config.toml
n_layer = 26
vocab_size = 2048
init_std_up = 0.042
grad_clip = 1.0
decay_fraction = 0.694
MLP neurons of a small language model. Each row is named by its layer, matrix (up: input weights; down: output weights) and neuron, and shows model dimensions 0-191. Each number is 500 + 50 x the weight over its row's rms, rounded and kept within 0 to 999. Numbers have three digits each.
After each neuron's rows, "fires before" lists the tokens most often just after its 100 highest values on Wikipedia text that the model never trained on; "fires on" lists the tokens most often at its 100 highest values on Wikipedia text that the model never trained on.

L6.up76:565559483486439463482514496545543502414495528519560493525500451576444557479504446553456563408499526463491613545470422549488583452448491507483429628469484504448439523588482434424451531465440487491536497507509530498403656543481446579575587408549438519526492437441526536452534511573479620599440467439507540453600488468433534388529525421555486545548476548537572467426515528434499490490558473473473467509430495425573460538564511490509529565495493485546521441510476540465473502568490436546568501521480515509429399562519561512527577444566567429466468542528453539480520537517496468507
L6.down76:469544565535512508499463486494392591466432509567432413458511557611531520507479531531433481498583408443538521451420491468519491457468488422544495401479452463562443469466577548521460499525510507510428526524510530498536539418470586485508487547481394402392552542498553458411506467453420472447533563542450566521496357563547504559455487559572562414490599523467493544601514526463525482517544514523508576441546509536495489470547581455530463573502510487470472403568504510554388504587497516449587529511472552493404563427477526488482499573519459554486535486532430531534539516539432451532
fires before: "s", "O"
fires on: "'", "ing", "od", "ko"

L6.up529:381455483502495535463454512469506562543576458528460450645466540462516567532530487636563502490412412431546541539546496466565493479486464553527406456488462533481452494354523423562542423522494484527546499486426488508376568505546442501608535581472498507508465518530506466461482563507461600488404472575487591506435464525518594556488481501544485555490537478393508497482536581443454443541534495452497486459472501467589510498482511432532462475490608511457500470499529534508491408544467553519471553475468517560626531560505631530487512490451527469518549540462453510504508534564432588531
L6.down529:568526546412487385531499427491541393461474561552464479543543505522510467500480539443499512455443490554556520504460566524566494491469535543505380543552552462392499567451500522481499464520570550513472543491609481492511541470520523537408494440463524406448553513445515456415559525480491516482547475354441431481406475438487481446452547407492447421474593469550515505569410569552510471510458524490498584433495480529577498459583460509534480463547446453552552498518486426492439540440553464505472463508573500483613352511478432436432437481469484523516511424480568565538426517550576494518
fires before: "s", "er", "re", "im", "D", "The"
fires on: "'", "as", "s", " \"", "os", "x"

L14.up315:501470514597376465447498483462558386461445540523450455487526468521440568395569456527473478374461580462540568524406448466466538507503449482444469476580442566537541503450510523409522585509455511550593455445557446462487479580461517445487520580519410548461520531513468492511539501540482473450499565477526599528548512446393519476523558486537581543521433483561470489428532547505499546549464539529532456518431542501501480423475499597551538463448513587524463412449510493554532417480561472609471548397584447512555387410471486492487501475481463526395473473558472475502442468462470489480
L14.down315:467518504483589458468534471461447492429545399479575503473433501521493488557524553516510568504574439452526544551555480495457515480494448595444527538493404494439479461426465460491544556553464581519533585493556450540487466512468479439482481576409527590522484493387487434451463475457534515553486507613532466519547518498529575482510451553389544426487452488507546620529457482526412440512501502443505434453463464453547537510520530445488456388460414497496422458461531566495384486509448495502563542506387578490428457644491467481510430434511443571422486488473540523438458489447460596435
fires before: "n", "c", "er", "k", " ", "ar"
fires on: "er", "ra", "ol", "s", "ow", "f"

L6.up463:604485541425582452564464464558477565451552497513427411546538492530412504443433558549459471550442507475430479419460495451605448611483466552628432502452566522545472537572500555577516545481458512482546440511518514527546399566550588540504429488444439515540483478483507580505508488422489501496542547461504474454535547448533469503435488475535509527427455457487497608467426493560483490415515542546505458579574511477444442531560456578499474513481464437499456506506539460451489440455609526520570461505462518483424556435491502452456529477477570423580526502667511535469468581507504445570
L6.down463:495612466502401439555432480569420608548506453435454430482525515503513405397465571540583458559475603521528535515494508465519564507585436506465469449470556410482475450612509511477529524503543496494435449560476498488565479467543510514510436416533527567512539520478592525530565588473481459577478442548575448458471513522521480422556525521488446573571499563567518511545456549555612547503513565598537627564561465553425444518501468457463469487440507468495582505490529454488419532522455512543568467570505524514606479513496483510638549533446422519563474531510459459530494527489479520500
fires before: "ent", "ence", "ment", "s", "ton"
fires on: "ci", "t", "equ", "s"

L6.up668:556495476498476490463504489529539509419485475560538433534513481508530615459498445490454555439523492598498538548467433598500472504482501562486542473461499488461452496407464410588571499509485455554574498542520517510567567464549475455562488434525449597483471443587494474487515522468501553517547536515494463531382630483500514532481513535537560461462504415465466545528530393576546591578484464440477445524559535456528452415537551514453375496497450536492438490452513508408450517422560517525494441428369384494403494486417430469472514485545455518493522436503519449543548429490381601518
L6.down668:447538551450550463465524469554557445559567454526474446567518538500535615486602455487490580474564480510487553467452428453484455490476538513560455450471505577476492506448524558443454472430458542516504463480515463482535508506452483547461520506394498566432598461543476500469489530487503468436496527585557480523559466485452452388547406518502591501441537503532399491430485474515565485457533511545554484469555552549463421540501589458498505432529466404465503498540474531478562460491590467496399539491530519605356553372549451508434495503482604523498466519519501364580564545416479579442
fires before: "tion", "ed", "ion", "ive", "ute", "u"
fires on: "u", "it", "bu", "s", "est", "g"

L7.up400:557523503498474557555526490471501503412442499525466563526517527544492581551379490502482466473507515478498524536539503495567573532527587498476496520493513463399489503495428489454435525514483497524438559503500515445507568506505335560502501504558451491518485539510517525622505545412457547441551542543581523457503549472571494656516570423529481539544503581514453475510424546432501437532431478567430452519585453395470554479490491469519529459530559556509619481439634432492504530545551564520560550492520650458494496539382463537468450511457478506551480573436486544567433545505432546466
L7.down400:468457453568562424558441555458490598448472466575530567567518474524399447559474586466599448525481419520533555440550511559535565568521544484522468402429544510540548482520509508425534473529557546550422611523474537491466501444515498460478426440488501473433484411466542552543449541420451541527553454560608526427512502443479492562524441524432548426513476499539538570481430496460521569491487430520551547493585446505517525518465445510462471528468425411469598535520491460483522515536486517566635569512495555564561607568450571506469543541528505496564503497486584468582485470539515593538
fires before: "s", "ck", "be", "d", " M", "e"
fires on: "as", "la", "s", " de", "di", "na"

L8.up309:542510433499420569539507508532426497513496481477512491459503526511481547456469494572536572495365579452526444533499572589511533384541475490544495534479490440485400521497443533511449453486542515505554534499465436606409581447459442499470530529442428505458471481450504522517556495529565510524544500484511555422489529513500504520526511501453413446528601517489483471539534514423521494549563546512474400521391615518461495501461455517551538459549542449595466448581464399617511438401541377454521526426428530555517544495567479601438453471436542581567516534459472500471450466480369473490
L8.down309:406508412497541450512500428510498456482561556437414488491485563453409504567525504473499568558525376506427549431521477592508519455523445438535559392574475500447554475548489548535523475500400529471466471512541388529460484464609489521454463454524461484518502503506490479440408519481529492514440410472463461546442468473460427513537411465614487414440479486525501479499470586546566482395536529394500502448470423532467477529424530507626552533471442492458558581458526456528512508556556469455428551488461541505586493475487600556463539516465443526453493550522594420507421541499526571451
fires before: "\n", "ate", "|", "s"
fires on: "\n", "id", "ight", "ute"

L16.up686:524471527568420454466487518460494543486386541555461440511490493540422440493463407512495559489424523543572504497418517500531503522477582478499496547520469388509397621455515432523546409495514544507512530533470433526467486477495599487419502533510568528380445476443452400552541589502462451507510486468548482513511495556579414484484519454535525523492581443519488628466542620532551424540519529550480460421597570534571458425597464469538588472446541498551508433517453473404534494419570516482591503569511541554517506478481509532542501491555499432554543499471457577495440495446499545572
L16.down686:464453494577602482470460485446403579569530384492539504493458527509469486444538524496570598473492491483427603576531556579438470522579473564498483534527560486513515483497507528551461567466453505543456570518536466543459458575484568430429466508586571502464467512439542433594566438523444540623400501363558548447488513453486495508500602513515536499449555425541488500485488548557506464558494491477456490502536476595470443477516476508528567458457492419556422441410508437485537477465492479432494499423535547437415582502530434532533550447529514479466489407504575444515430535497518423409
fires before: "-", "s", "\n", "st"
fires on: "-", "\n", " sub", "ri", "y"

L16.up608:553479516550529583384403517439468565559510584573484526526495437499496515455513505457459520450474531475547546450502509533482539529512533554413491491529480460529567561469522463584454498515537611555547549594443459367521495517465537446426512472403493407527518521467446452491597515449553539559589483470458485443498503503389455455477494519482591509526527461544526520487454484427450348509463491528465468458537549587485577462494533400514499454495523469521538546462552500665539499414512455447459497512498505532473554579490411509668458527503497421524450558503476466516468455534546466494
L16.down608:592533569477473542474428462572549506525427529478478470453602528496442524449523460522522625473630503521486515562521435536399536517525494462439559532477407556476526466549503480516421457524484500478454544572527513496493533522483488560403619460507542487564546525554502472445552544461504490522445506516514503457481541495476479368534464485510499569411480510486572540630583463462508400594508512509431436518453460497458491516584463456471498485444490518506417470425409450538434479386447544444533457516433402536514514538414431471466456587577441416532474528526447524576498419489548463510
fires before: "ure", "ur", "il", "en"
fires on: "ig", "ult", "app", "at", "ut", "b"

L7.up201:440501547551516520480607470500480428487451497421570469408421485548464464446523436518509446580465515565577511488478529359544421510521536433524561430603515521496438522454461430512487583534443467447532458516522597528499455444498498490450438484483553487499499576500481452467501463568515528480401490419563574464514528626493542593501545510487499521478386438436570530486516506467565398549500491523491495425477464551406495623486544611488423512547477612495435489421515492497509520464525522511499491491552475568558533482502438517458503551487560567518458589611511459519462557456430553452
L7.down201:544496488513490535541497474504437480526542545519520444468447555549502440448467436460410571432482456570508527537572595443549491576402522514498440519496437499545508666512456407485571523512445485452468476457530537490549493515529496469423478558487484528485478467549423543441474541546586542421511520436502495474458504465596543330544567414532529461442493524508493416544551551477497537490501475496555547541552464585453416522489369511441586480534518438469515553476536519539547522450442450435493580582475503484442418484576398538498419532426502440496527505565523439459399517518588503517
fires before: "n", "ed", "k", " also", " "
fires on: "er", "ch", "or", "See", "w", "ate"

L8.up379:447408428575551534484531522504437514530514546529452494504502595456487472551436559473429562563502576473544460481603474466472463485434483584504472514422575498460444554560435460545490550455495450532568632559483589474496603494483526512559602511464468420477471441485554459519518451465548508452485500501472516432444482510539533605566559508494567442530442502530507485499459447573494527523455571464476527549456496502447495442541331543586459499538467551494530433511522523597511568553517433523459563494494504476470484471509512581501435531457465655577489459566432527599557476458405460502
L8.down379:500551435395516490488512510471514469526508522568441519406501504491540540567529584584470497473443410504415490466437481369577459479523481564444444499427530435485587464567529460567450481407436602438476491564527496510469504501429604459507513374488485478466488614489506535487408487452595491519475538427542401508454505446505450376513533422426550511533443533470468512496496533416480473520555464491570487535543428461465552603430525491552452475461478556437531513422526498447542477504487487477438482462477547401464520547550605534490435580475380502506524492518486418494481552503478463506
fires before: "\n", " 19"
fires on: "\n", " August", " December"

L8.up588:580500576522475533540576465551495483469599542542484452560513471473433503527520448490494560578531380532467555462425542472465436541545569567490469509484450417587522426483546451484526513483512472501543498494450534555490420480528586507480513527472429529619533541575450474485436465433462512480623455445490541522468525507525533476435452437564458484453351488502621429610454531569531555435563398470503539476548528497497486583521540525538467544555534628459544524476472501516540383480480535529577518450399595514469519562434436493472546534507435457514494524563474556479526507505451551553
L8.down588:517391563488559493558453502384450507565469449430457559473511516447508557448484504535495505587386414455492458422502524529489424434501557505523551536436519453588445550471460465415548532503475390546532451508470516544522480440501556470557475567499455510507480483534493391493512546421539561502537421509491448458540476457526556537531516521529538540476516435458608422643472527527536465567579474502474396468606571549464575543459482590433441491549476529526539481462456558524410442593545456481552459486532532582543556486429470386438501491477493479492531546444535524442499460545509584494
fires before: "s", "br", "ve", "gue", "ute"
fires on: "a", "s", "le", "as", "it", "les"

L8.up184:507479545599408548480499442367490561564513517519450432447472512597542489496510422503510552490457500507524492563496514472437480541458560556497523428504520570465490495434482597509472470504526494543507403462524487543330520513479497527520544542457623603516465433436473445523487492531516445514495416502460456582461531467444558456512442508439478537478577544532602492424432463555575446471529489390504500429506509513540441408416604507601545543433602487420495492492513428557502480512539498469586474449543500518509607551496478412464477422501494534493448531598460537572499499494532531470
L8.down184:631433503494509511408539379427461485449526553544519462400539521466542550342538544575455423449546549545473416489528479412545382392487610485470436484505509471490550454483465460454484484443560605505501477485606491543513490470503473522570556602515527512468483576474504511523479454531466531493450548540493394561354487593449528495480493494553528552523481461582544473505449545479489497518471430544495515512580558524441456538523446394514527580460522497571536572494439421451564477476450503545497491524492453533519574441478458588524546515483548496549517555548466466474530525455489523493
fires before: "\n", "-", "---|---|---|---|", "y", "The", "ment"
fires on: "\n", "---|---|---|---|", "if", " pre", "f", "le"

L15.up90:589505531506448489493531546484551425470413401541468509547461496554449514382562489456482514442480551501526507529534459580528538524354509487549470488508541433478418537514470511492313527427457456477513499541526471457515506510514503467516494519425457539528560534464540460460564486537557461528592546489499415433491489542488454518509486532634458500516464463401393509532554498514544542509431477587506524521505559400424464446461473463374538552490482479360510508488456581416513561486507584502625480530493445459479578536530479551532486433519487502529412433500539449478465487513417439455
L15.down90:415494443564643525543592486449515549443539604463532419511453467540514489506491514540468488479454528502574447489461526487600445503567509536603482543466528472543508525547513474497444548521599470540417528529526506503449487450540396484439482511538588462488499541521526389535543458435582498517471534490494510466567564519570542521520501513535565558439586554441534527573532601522478564532479439531398551614423474558526537458516420481539551500542479465479369453444556463519619451435486493492582515564484503538497613558509553491524443499523527473456545432463476567502504509550492417590
fires before: "th", "n", " |", "|"
fires on: "g", " Year", "\n", "er"

L10.up619:418516553532423560521507420491443433448495501535536488490485560533441417480444496439502469444479454417445510547536430491500510548566542495449457521527427495658394456469586533466484535500586497470433484536443478451514517353561491467450559492578540557536539431503476541405480418627509472499460437468556505498547536565607476558420497517492627519529523471497488521510490524586488502561432477601484503543466481426441509514551492528494515490545409531412523455419583480508523442501517527517482495513502508445525610575476495406554455550544454524570478522495421490580511569463491482543
L10.down619:441472459482505579499518500410470482474547434496526492481562511527508451524511512513513529499511504458435532554517517473562379574518432527583457518526457535588491466534468488588533472532433531512452497557484497485414546531527462541587421469486518589448526486518467569474501401529469509542508476481583506398605407468551524483521485596446525469407478525579435473474566434479431556515477393435459417469534553477383510503573476533464568561399568502464655421438480390538480489459509479456499555592598447517494533489516515474565461490523495525532518471626497446519494553575521507457
fires before: "ing", " by", ":", " in", "ed", " on"
fires on: "ed", "d", " back", "ch"

L7.up309:517506526456582498535469492473489568382497605491462597513517572561462503400385509593488527543471544560508570450502474542496501503508470492531481419492547520490510383443400491468496493493471415503590461431577513517573500579453501474565430582461439529507530475477521573498544493515385483510535496578512488492469567487523546525444570447422559532574432518578457524553464512549576494551490526541482463598481523533513476413531499528511531530349498522499557608475419517474500486519464432472506438431459456524577447468523444536504474429451518492520475496556634475515543467411503448601
L7.down309:424540539509553468592445530598511564459499484435419473538602542360512448519479524552538533515352443499520492512550607534448481498417452520464511384495544498457544468524536532461477495524494538467446529555568488538500472532558449500508450492414499532494494450494530516547540441434388479450550409465475544541498488453499496506504534537424405515522555511501467550429491538586490495487469548502406517515425483495450467479548429500434468606388407459559541460521463425409457524504532466574556484395532553574426566409457489523502428452449447467493507517571510534493461464483518586452
fires before: "it", "ion", "ad", "ent", "st", "est"
fires on: "t", "ment", "red", "equ", "te", "s"

L6.up218:449461481495505438528493541495447417424540473415453458541555486577482581589510517454479523442430415486420538543496499465487528521479416429571459534555574560530528489395476580503547468506541542471544528495504484531502431499530457549523646590427460494533591511408570443460472428506425551512550474519511533507465445462494547485526499503460543523520553473533560476523424525460583437538450511499463480453421527438551497393482444421449558520519519523447489490497490414556524504434496370540494510487585485550569564532541562498346482491521385584484448540544418470553487490494462490416
L6.down218:469556441442529504607485541511480555561580555604556538505521531538410541478546502433510390559481557479505473490484546537526500503479515483505526412474422482549516459385446476541460600507484465411472438598500478610503493481481541637444538486450470464456496436493450481482421532454490477454506512463483446484473436560544517435494468455535550444403531564541536500458491485522541444552448407477437483486525456558403487561514475415585577548462470475503494483496512440544474543515511438501509416483534487560350526509436465540452568482428490523528537480508584574401584561425440420500
fires before: "\n", "=="
fires on: "==", "\n", "History", " =="

L4.up721:434525471538589494487533517480540491539448476434502563598537482610446555508515552452442524470393508439518491486581479591585548494499447507489486466541451445430529499506495505514488450436550450516515505555482573590408541639556476504493512467442484492463525449495551475522506602465476521439457458576518487456412535427555546486499482519560399607390529495525550480470486469415559521487586517440472456539548477479544413495566520411464485537495457365580548523441494424554549549514598469461454529430562485583490484502547509551522477440552546443510457621568426553498525503481494485532
L4.down721:440512517459501558446484508588462441501534537449460517411334458504474489495530562528508544462515462472536407510465490449564463527454458481524529463531520525543448474558518484536470454502516551437545538497551528429527562547579501572487487487529448529469491439490552518520473452430364500447456485504542648490500523434443426481401461518522564521501497572511442501585506627381456416485536598513527498512447519524527519491501466586503489410438483516491554473517400518561488464541472485547552570452426501486471397527587498513476578560462490493496499423508576395468592449536588596471
fires before: "s", "\n", "t", "fer", "od"
fires on: "'", "ho", "ic", "re", "==", "==="

L11.up48:566495450488524523519529475467505542508479529450507519586537506493417552533510507469529526464523419430544519530516626449554448537491461451553512444523497461401641546500512452506450512531444400570527539539484524495399566489531604563499453479516536493486504423472495476541670541555499578561505477532440460463546531441571483528635488525483529424481457495502555486455521581432494519623514469424397511526617481528437551530478479467542482416464487485481544528490492513520565555521483459584542521570472452519431497520428476536605569498575470565529499402437507596491437475480492430491
L11.down48:473505441550474490497450494525466459541456359462549580516522539511475529470473471490418533503519465422404608604458552540419466480487448472444510453575423493431522470457472583517493537553571545492502568458437463529518464472540462418507523574528614515440480497438433525603546524484503492602557477506560431425563514507464535576528496465464456472459545515592469503462497541504536413605529489378537460538527527505557456509524454476429488472400549587460520510510543476527524490494548476389470481604492462435489532511487459490687545507522492454555489523552454482476422573492470538480
fires before: "-", "\n", "W", "E"
fires on: "\n", "°", "d", "ight"

L16.up124:538505562572519395528489509507499485380455510537561537567394432495465472457493510428538466482409426622516494419483472458467632530505456495570485499520525434423538590510549423458395512555449443539499406522462472543483553478510445511520546447486536476477635544509494486474506513464499489511554441453484477457513584537498490456445531464517487571568484412422483537602542565498519408573468419488488527498526521487501504457496379480467603484425465454448464521505502535495456484535550512440577571554478392497432450553440448511519478465432480525479423582527551497542467453486415490418
L16.down124:482488531608556468405534594508364428483499445535491503482321495489493519405495538431528407514477531470507524489482536480516513503463415460663412515528450402430535550549456462483376494417575407513529529428478528544455497450584509538461562453457445476614485572511484462502471548465425478481535529537497505552451547500535469490560461537495551499487539583541470574479535542466614447554505488560495435458518547441530592472438506463474544513532488507465517527578492523522532406492482532417558545437469540507464552438497415581484482499472495489463542491498507552521534480524519489416
fires before: "th", "n", "tic", "t"
fires on: "g", "ge", "o", "ma", "ie"

L7.up41:485444490595558548485527423428481565435543496436466435576608544552416515425529526486482520435396512558471439464467546549541541452443481480542438520526577477461400464481500525513581508515477551470428535440539497504553520490441546552510506498433469443390482468418535585550474405544502544493442535469475566571564507447404547553519536372464466536453485510562503476561503564550511504413466533440456580495469466486563447463569551518442476492493446570431453453562572538582511499463472462504496491396524371571538504492504468569505480595448509480491506557507521428513414514450453493578
L7.down41:402505450452483505435512427522514433405536502390469489493477502479520481526517469503493476463456527472468514574558508454501416541523468458533497535502549579579556445473503526452466409497490454608483423449458433522500531546433537484490493447390528472552481497577402446485494521471498419427472516524584526425550509554494490543457422592531470485510601414493520413555441403583440549531501530495475545483595428449480482409632506488417446551451546502436433527487586553456477574513508477523419508510435504523540532520443524562571510502489473560573522490357512566479459531405510541483
fires before: " the", "d", "ing", "ct", "mp", "ence"
fires on: " of", "ist", "tin", "te", "on", "man"

L16.up71:514550491473511570427459535569509530418450449413471522544506541411459519456437531483540467541508483497566569449490555568572485444516476578531455445547463549491516446513524530478525614477536530442427421505420451481400482487530602505507559513409524489547520455521461532402512565531565555484509375465428404532475480375491549517469470535535538414408509482497524504473613488517481473522507546492497443457470481413446442465577494612459479415532503503501584504354497512531445487427449539465489459499487458598499530490503435433455482522522491554470502482450429458472554508462399598443
L16.down71:460528448514487506448541436536495477619557537549603572528459448437523418487431536522599519463487454465382392502478454472566544528436512480412561510418487448528459545471447446519448488508520548540595507572507576534561536456488432497537502421478536554449477480509506432503563433496464485470496542552552562474514429556529499443591557472524522580524464412525515538566546596523455504505482537443378611502505555545498510449409458547549481457416396474515580551598471489562515434497552449432527502494484437475560493523488461517549499497469501552478576523444553577476478560596441458539
fires before: " as", " for", " that", " by", " in", " to"
fires on: " known", "ed", " which", "ized", "d"

L21.up147:503578472419530534420495412545476537461527543445517507519494502580502520498534431509501378534477492581423521506463526482488475590393528434473528537495513379435528586427547471551525444516542494536536423545489439501454488476586465409422476518515456439476479519483489448441564492527449489572528512491503546496443510475554522502484633371566508453407526426405538491523471493456515486561518496477418561485477490428498427445507451523555416454582509498480568579440533502507467525588581511527530493382567562477554433550451519576411556513509565436447436441485401491521476541457531529494
L21.down147:421404450453482462474471391480517508486450461497569487558513598524477506526443514442522479558502477538506473500472544552567494533506543452539456491514561497475583582451499515544502526505471417437489540452549538588552586399518465444598514505479415390540505555537471416485523390510560523554545497533496373512492499568454467531565468507559515460463371475558470444459539446484544431554442496631531497548484507494430526443579558490570491541496537404508534542495517527527410440472528565503462543533605495426540547560502565530531486493579590457555540494442498585501466541456469470390
fires before: "s", "son"
fires on: "s", "'", "es", "ri", "as", " Mor"

L11.up74:520561469516563470506498432432525515614540492537493512550450462536610563522534573539429508493532562439558454563525472502493507487484537480593510571573589573501458488482483567556534504456458504570608484507490525596362424538636512485539611483413550557526508547493496411466585506492463558461599535498511467573505432514541587448528507518471514591506467491491507534502449514445502570624533513530473482432526491487415477428551419469576555506439573522488601462538502476592470495451484456487655521546476457483529454477516520510478451452426536508531453521506545490518517439510525469549
L11.down74:466494544497576516461446450428514564534486585510553475543442539524544540502546563513453523513488425459570554532547588599516431490580480519482534507457548437529487530497501522444438459380471502471566429510552443622540458517525555568598519446488547515487596497431502441417511547509499477596570511530457511502370530561528504422461428396347487538506602534550447494465496523523575464529520470495430516521490430528408502465521540481586669523492495506509499435507432531544558588497472541493513427502518492549474505446456533499462498547443438416530437553520547488550524484534516498549
fires before: "\n", "History"
fires on: "\n", "==", " "

L21.up369:478595471528431561541485450459550494449530418439589520465440466458584556503576509447473543478503452425422498505472605526477591434522552486445479502524527556384529528569514529457517533510466442515499601419428458574550450458455524447523519594368483538551532416475521563491547379487614504515500524453446477501510427452520536597546531595503495487463512460481559480517531499564469571566556520500508497528466487464547532464548471576541493453506540500535399420457522434546548473509526442455481538511394393498637470541515574531547469422469516424533461458499518523535522497461519513562
L21.down369:416481511510460469500475508421593402475461456533429466552471498511551492490463443503534526531541549454489485563544562446487535459553450459525507438468509484429428496439585485491383495528496495478510608488441461474400471489491516432533450639575606516521568431400558513480433509444419485490546482462562497486474566471529517573572566469493526470538479581531483445500467402505527437626504457469527459607451530520471463467546356589546525516562510491549445557536582571479586473507450420555511541488607455481570412451517538472567500544533468509460447505456492477478520502478447528544
fires before: "_{", "it", "lect", "_", "{", "le"
fires on: "e", "q", "s", " new", "am", "c"

L16.up342:506424527553508458583521523477439436531561510509470457597420542444447471523503508504487529465514573506493504493534501419514544530467499482577578431571489528517480457453473457574461521544488512614464456543520568526520551467431491490555543470517478542481495573455497487435489481540568542521528525514529478543544608548450580466494449508516529608493520424590499405450494476513598502526499481618512420478432538417512412501521570522537550508437583621527417585536473587519486551577485457478578518496474591475430450565555479662572485538436626512486514487423524478452490495561448525518
L16.down342:513501500459456644453617450491496499585434459481484368478521526507543504440559535508489555419448493498562495472488470538490541607598495525537484518590554486501532440495485496498528619420477464490473480409529562547537476606536548459494453526454441500506499521516492433476458590394415443520415416481467529477588515487568478489416509532565443602513490505573474412554518545464540528516540439513467447530566533479501425514508532476420478573523486524489515552413493520435424548475545447451550549472562466437536489386477503494513514581489503502532488487454508480332534539567454537517
fires before: "n", " a", "low"
fires on: "er", " with", "ver", "el", "w", "or"

L11.up486:426436609534484502461437440510472488464522487532563517565579417560532368457551583493523538536491444520472568422482446587450477460414520446462550465564424467470453575490527490439559553556514516528595454528498527442516507485462570451554553350532528490525440475492492435470572385507537451479497486677466558488527518498463469457532526481551504486506452547440486557519519575535512535596436470404554456449452479402529381530514493530522542505494424545445414451534531555515548472429510514555460418448521423486500428570521467473536513549494511490496496570490500468547472430478505471484
L11.down486:538461506465469482531507447526420444460517525408578486521420570432437431430555476540520576524469580556443509523449482493557443441429461422460467470495532457495431497547517524465519424484507417495565553450520481548520493648610471463517547506562618627463401516539530474495571491521510451484522465575473467463416535539564481446422522430462525583540535587493509540462479461554448589485395508483543455555472514449467472447471592484526494503563480450565543498519456496455532463524537508498510535583544512539405432438459517461526461551551500477440550559548512537453523412607456595473
fires before: "n", "er", "or", "ide", "pa", "ol"
fires on: "s", "th", "er", " the"

L7.up517:473506493554450552447442436462531590414467533548497470448453508480561579508551387562502539508561473513415473531418499481562565518546481525508546545512535389418489485442540456467520465481505444473504576491475541540513649468500600485516434582423479576452497489526542573462503495500562541501485497513532523531521560526415558526508454456542440421518525544457449503615532446495500543450563535567539497514454541536473436500523607581495501508456491473561506427449564389569432472510512539429468513439484506578470495602451468497475529465469488455380455567481503430433469567578481641466
L7.down517:491415468533581471510541597650509504431535439442330496573506462481484562505531409492519510479525548527537593493402459484577435554595572531442497450487544534463572489515451511536527554531474482462497538483519414637502487504572558549558495521414525443498441519559489558447450518534513426507563524505508468431547519530462422528488463533358486516499469511472559509444393471414434580577465391521496520510549494467471506569511482512519472501449450441571424506501462490479474501510474472491445444538518480585461522570526472398432453526501474518462517560458523432553545491421510450515
fires before: "ute", "al", "or", "u", "tion"
fires on: "it", "w", "lic", "n", "duc", "u"

L11.up346:525685535485527544495417512449464550584534533648546514491590491482505497543531446474538535539516505463414519467488494531544570535420536584470653506476508487506546469474509508412481528492535540414548522479398552533532477520485508500423478565465412427420414526474548503416556621488539488548437466532576587517447521474448500478500486453485485537558509477472497510551454491495536486468452445474444522633483521489466507556511544451594505466491557542590515426453544518498552495538432533487482497442494519507510451502558470545583458515489454493586564500529367570512474407423530524534
L11.down346:467456482462520510582390525570531550509490534552533539519541484555494572514516470519577534496593581502429411457387562569483492541501473485484659502544521489369545498488481599471441477519434572500512509469417448512507604515557602529381534474463498454535482500549531438512560476487545445577464555424517524571624540526435550500496466592442452402503516453484562480464427497460565457570475445565559466496465547515531511562544537508472489502469453457576582516553468500579532457542437479472467487484509505586498484422602461517568444517501504466528515453480548538541484508568567472563
fires before: "ur", "ure", "ver", "vel", " from", "il"
fires on: "at", "ne", "tra", "ated", "ct", "pt"